Weights of a small transformer language model: RMSNorm before each block, 11527 steps.
MLP neurons of a small language model. Each row is named by its layer, matrix (down: output weights) and neuron, and shows model dimensions 0-127. Each number is 128 + 32 x the weight over its row's rms, rounded and kept within 0 to 255. Numbers have three digits each. A neuron's up and down rows have the sign that makes its largest values positive.
A block is one neuron, or neurons of one layer that tend to fire together. After each block is what it responds to, as a language model described it from the Wikipedia text at the highest values.

L8.down16:115166159114094181075117148074151120135038127119096125140128149142145157139054122092151109169129095137129146160108166137149137186137088138126140069105084186099107134129102171098146110081159107115095111148129116141134105134025114172102157089122136137158170178117086103106150104166110088137097181155127101120200111120103130141101154109123055103138139175145165106085143137048086170179090
L8.down155:173108103135076053151117109148128181111162120148182157173139087169094128118101120130147130108084138148128112149134117139121119111122088076160065140196166122134076116062094154148129092142096143135122155129146130063060167128140178172124154150054102167146112107140133139104155069205092107112093091148112112131148137101128105121094106189155092085117117202118149080135127136056120155163095
L8.down461:090096101085088150106086153113094141127146134141112162152107161138162148103150104119106121128150103123127162140130126172156208186157119159115170165209149131128089143127135124139184170082114161111122101180189086143099092158118145108081214048138092137142065130091148131136130132111130087101120121139168166101120139102063129133142190123121117171123138204105112111118089139153106118103138
L8.down553:126089129130118111091132115143120187122190164122118096130079100157133156160112120090169178154078204188151119129158156137168157138146114134113148150079118132160149101086063164135139128059117111080100075159083079101153143128140154068107055146160109102149090131106107145167103158159172132111125150115120157160141160126193058110163152079082063139091147110145134090114137136101090058102170
L8.down602:114172077129093080175130115138137141132092134106064113151170144164168154108133133152096156103149043119125167121156151155182107152155095168112101123188113109132073189159169127148183125142190138122158238140130066086155095090146102106116123133076107076139152126070132127086128079125106143172185104138098099172124130142107128197063159126159121114151188144134172152105105103110107117102092
L8.down688:137181110114172162084153113103109136129061149122120157121135141096139130127094214115173165144165101088124147148067158125122088108122071098166122122144109180114144114111147128147111151164150107100139123152180170110116085049089149183105166103122142137131118121175115157164105118099105080120138166090122137178112163129091142115168174171104115113125162102070099062075141096118080126127160
L8.down770:171130157176152124156136079142170160107128125160166089105127061217084106136112173126144157122089172118107144166110114141172145155154113088159154145116162108126151091135091081176143150146167125125071109104111145154101127108156118167119094069107116136140107136123099134099121134125166109079104148147146136105165123089166165137142099141144147136139101130131120162135120138117084091109129
L8.down882:140117140120158036055120057105177115106095076171133067136121135146130085133132182115129127115093203139115106036093089127152153110139127125078113163142138170131124089123085202146131129090103142158145205080141142110133114113175108154144172140145173195108110121151148125165173098174150202142140089129111186147129109146136129088123106159110159164126077136153097101157084133126144092117159
Description: Sentence-opening prepositional phrases

L10.down639:142101132108154084150108101051117127149103150092157137021116062097101157139131071159196126141127105028094153114128107153131138144103105119117132171059106118130122166101058120176092140126126086106090103128128114094159143101098173156095141163107069125109089188161117178124066100136109131171126100074121133145106114150196160089134100059163108130099138140139076126127086145158104050141099
L10.down972:117094204118112163146137172119154139123173218096113121105105112176084128113092119154077085128087088143107164156167106164088086101138132085106089114094123157104097208122098119121142156099114102119136082057074111136121102109101127099136112146123102140169121122122155110099102139135128134079082113169075095018087102107128175160117129106123160113101114106074103100129090161141110076139176
Description: Word-initial prefix fragments

L7.down256:140123072122090027076070185157125146102132171172087119160116137122065117086064142078077134070100117129113131184115154114111093137163076139127132191168126148106163140091060083085172111140064134135079158118152125131166128123182141147111087135144115110116088093129143158129145137101149107083103095155076130076129078098121154093152150082175165133100093132160122145129185133094130095093120
L7.down302:151119167115125118086121112153137161120124115103143137087134151210131139141151134143109122100081183110120119198034133089171133130143126169158143190155059091147160157152144158170120134109120075072119151078113113102114086074152161137150078123088128137102127101089104132125138158100154100115133088146119137183160178102133149159152128082123158132139116166126084162198132190174103108150136
L7.down474:110107128071156089069138212167148115137115149078062114136137079108132150130147154124129192077129118117160144087089046119106113122128102128145143171161094123117134098145136143100108142087127116155106176114122144151106099119105132149145047105159118174139108094148138138122142120139126158109194125178158148167205115115163142100132122133103114087126103119139192138151118139102150073121121
L7.down487:161112152126170095156142132176111134169118138224130158103112150188076182140116119135123131058122153120178135071136094166094095201185061138194193143137112132156113120132076126166208139138162099088095180098124118146104135119101059207116150108145118104111133087097121171117120080158141153135181143148144098148141107145086128135119116137146093150118072089102112142151130071130147101108105
Description: Word-initial "re" prefix

L8.down131:087116096125098115121139101107142147129125097113110117146124076120159162099115169148175087175132091143134148142126145111106128102149149162196101090125140155094089101088110089141075046120175113072104152121114125112156115163117116129116107081129163115109084167158125139104122177151111092127159082142163102121161128158186157180119134076131137146085137119146085076169146102218115120062128
L8.down232:134139121145126033082120098147147141107114171082111109142175106144086148178098134111126185147140127129096054076135080159164144129119133193140176066141111123084157148185170137086144094135161104139146169141074137140147134136145188075171129147145131144177118114125143133144094113106101104150125113119160145238167127049044103193131185068136165168071133118141105122158095150165156111176101
L8.down311:099143084134157081100180144143130119149114069158067137145135098128160159095124177111123095145076133126153102142240166154113116126123128081115141091174078132134105106152146154051133134130152122104114072118153071138128156174182152126140131071185123139168158137101107128120097139162109074149138136110161106217117142107173172099125111098190170163126080153089190125162110156154077128142174
L8.down408:119105153119182049081187151108157159146135138163119088129124116156132086136122139172122094102132154096135081075177137175076149095111198160161135132113125086131139125168119128123114096123132087162132131086078150116170082134170157114083152140203188202115187117129142134190090084117125027144082149150144133166138106130139108169146168097098099136074121112089177113162141166105097090094154
L8.down487:121132120143137144172128198190117122127120139164093099172137164151125146033126140128182139112093134149116149077099108164102099147126115166109135101130132134085116159080105067099150120139163121157110174148170168148086127100098143118112169110155173204148115101131094159125128108141134126123120092085083145128112116128165149154157108108145127139143192114152153175176129161174132138145104
L8.down681:065084155094129000052068144112103078089087126142095155068115147119120099122092168119081157145138150102149116085151066147106126120120131139163112074182120136167119131178095159144141114098126124115108063090103156091143131193174092128137131176159137125165101124079081119167149141155142146160112099197111145164156132164145128137115098131163121137107157152112123065155127185132106147077108
L8.down993:174160140110126100154155189078122131095134166153111082093040139091092159129146154111130146155182106137136102082173167157072147149164162192154113141147089095148182146097145134170171103110115097151130123137115170136094152120136120140116172127139200193165148135107106101105112064162081123144103082188117123139170178102116160139121233118109190131091065147096092136070155078137125134122166
L8.down1014:097216136142112142112127149129158173141096150129201159095167083138157093160132169154067145124159098096188145111122109148095170125133128143115116170214063074127131115131086102153166165072083149185130107153161114156144133126081109163110146109106082158146136158120108144170150127100139039148141070171108099149135142175137133123157131190138108130149089184108127110148114181089091132139182
Description: Word-start "Ce" fragments

L10.down232:110160035162138042096150128166191132132080073116128128184132118104104180134145135128151157154135093129131070105132088080146071110101102137163115102112109122178121151115134153134133145126159153109121131123166061164105104171131107131078191113142138153191109183145093142178161173172133093075169163066115132187165120119092113118111136143116151140174123161135130146116153085143202153147106
L10.down430:137100147158099061183156115167211114090101168108153093120177243081106126100133150130185129088153080182154112091090083139133082180170098180112206178100134110193111182142125117131121159123097195151167145104111103136100135121124100146112107151105105102106143135150118141124112178134165171135102112044095134137217147145113112139124099140151133112131097112148110096145170127159142179123110
Description: Quantity and degree modifiers

L7.down145:087033119132142040093106110168054161119156148068096142145109136108093120121130161044176137111142081127104140126107103165141127141125123177183167101186117095133132124128138127098173190099128112166138131103098112113133127206088143164191100163154088070101133118145103132128088044170115184165160088126135140177181129130149100118135164131116138152131109113077146216132123106129185148126101
L7.down671:082108170108123000093171104164161124117175109112096092119108142153145124099098173056113144180114146148145166098132089169141152130181129087085114151094060123133124101178089133061175104123114112076188100177157146110142080174083127141201106155103108173123124099161147130141116119155111147131143092136155157209168123102156125173141133092213143115103095113105149171183122112143187184142106
L7.down686:091152119128151089154126103128134145113122082124144135175112175089151121104166156133160114058094190161102146118087136156162122193151167127076111113108105120150173097088172117124128157163167123139149093101134130109100202147158132124140107073081117166092132074132113158165155065094111176158166083176082099224085104166103144148161163139134190142102086117185120111150136067090047154168153
L7.down859:149100097169109000147121156095125124122091173105120139116083109170127069153088215094172139119136126107163113066141124152133100133092099135119125141117083117165188134196121180077105153104079174146153165101153117116114123128154095108134130058141149165105077072172146119096123080103148141118183090152111107153195113160145109154117170086118119152168163130133143180164137139165202130150144
Description: Adjective-completing suffixes

L8.down15:169121125062121003096177095152146142160097195123098123124106146080133162150147111111203079143232165137133105172139065144198152158146088105109169122181131108102165132166140078129131161101048090162167095170117085123113173103176089157152160141096089158166106124175109172141104111121113094151161090081108105172145137053156101114144135141142188108130091169069098177091129144149123086136119
L8.down92:135139090156126160196137174146189159180093159205158154074144161171117101116151142176145179136124076136149126099186131154125093138194093142108181139147153106107196172124110124185074135113182127133200119121158150176107127124121171106147120165092100114162115132121100142146073114122143159125138134190125149093131101129075156116133111123130139079135106046094162135141109178156157082185129
L8.down127:098060162151107139095156111182129142083095189096089140110084117146103081154125170102109158163187136094112118167128154148158128147143103100099116083108106112040135205142146153124130167156116101166095075152131120103189146111149120143113155075158192161167151157123124162124133073166119176158099098139142123093116086180103101216163181103112172106102081136142134106124136137136094110150109
L8.down278:206094190140150096142149125178077183107122140134135139146139151120093102132153157096146074099125113116134127163104144132104084162128148163180107140117087140134147100113102144110159161101116072177117111156131139152134115158116092124117152190105129188078128109134119091179126076132112152107128142175109195181188163078169139207130103082117134131127175149152129107171146116119150182162178
L8.down377:077104139098090000114103098118083168102154111118132118117096166104146185116145070149137140153111169113148098152106101147152069100128110119085146108102084129088110155119071097114162110097099104148133114129137142099179150176117148126140139134086204113136142147150080135135142165179141063201068171102151094185150111102109115068135124136142193150135142091122093163156173121088108120113125
L8.down405:143095174138123000086103096129127115097144091109060120068107054146120113136088153132166140161112169096115173131135129098102160094101093153187146156121123154106086161125101171110129120080119159084069114104077101111162115107097130137151129101128168153140148175190158130102087116067110119173103113147154166240146119112094150135148118154162093131155123163132120090155148108037096145129139
L8.down726:134153101136130025132094083103154102154103153120140088122131159125156190151133129101124090122085142131155107110150161158180142067130192151148151140127142176100108124113162152159128127190093176150084173122118056152181167092169099147109152148094149154124055181110132146102145103170107122118170122166138153200066083096171138203124154137126139145111103110144193166175106119094148126176127
L8.down919:093095128112158032090107149160166170206160130142133078158172147179089125157143147111156092102121131099145139087131065171146145117099086122184143158076124108141143088187176118121105136111094172120072104146133087153163139119119127133100103158152160135135139110130118192133117094062148101148158105124082127162139129129117174100154124184104068151144138086103136113161128164104154177157104
Description: Adjective-completing word endings

L7.down276:120101136137087091150162099096137126065158127125078097127106129090091153077139108115106101201185072107114086155114133114124136167119137124150163112127156143144123093131107072120145110158118136055129112127120139154117123121129165132108127135091085179117182115176112104127155165127156106079124102133168106055134174183099171103176129185137084071109112142205169138077110137132133119062108
L7.down356:065121144110127125117140232162080142084124146092139141109134155162128137155139168143116158100144099068139170099115145106175098164135104127110146173154064119144193127128091107138153111100102105074108069122140163153149088126120140151123122114151108078159137126154120115150156104113187127146091143072160150091068200180062112147129169141160109109080120171179131090120088162137233099106173
L7.down516:110158190075114159158122090161109190101117125153129145136111114115101153124130108116164176072133122137126134170148099128116141085134101105139082155116120161103141116138221100151100147155109125135157144134093121115072044120112070106175171144130090149137172202111107184116104171121092142147108139091157138000077170118088152108128089111127076113058083193144114062142084122119146098090195
L7.down967:146141179125149000119157118141114153158118095115152123121118136123141146133078167167177149194152103118124127166137156115135099200092106102195130093106165094101162136136093170122174117187186142163115101131133115139175114128098118099142138139193108088097128093156120139085157123122118112081098184124102099152114121121093124119100118146172154200174152121144125134159141066100178100143139
Description: Clause-opening prepositions

L10.down73:139128095106187055150115145141162119141127181139079085150083111116075141169167115146099128176094129132080069102158102159108167161111079143167201105103121106117124134144124098104173091113117137166123138118139140124088093129120232093093118100176186084163159158076145157132097093040115109166126116110172117138122150124114197152139065137172092087173111123188118048112064119163146129142121
L10.down618:149137058134103229072146110134145121192124129132168126129224115115096109158080130174122146141129123134139071067119138118111152111132138119133162138125146177091134153143156205156112116158127130154150123131150132131152081135144091171142127141130110103174092146074104098117093134138113093152133138098074117108092148102143109119158117077099093164141047160152150111147133142157143077098109
Description: Pronoun-like word starts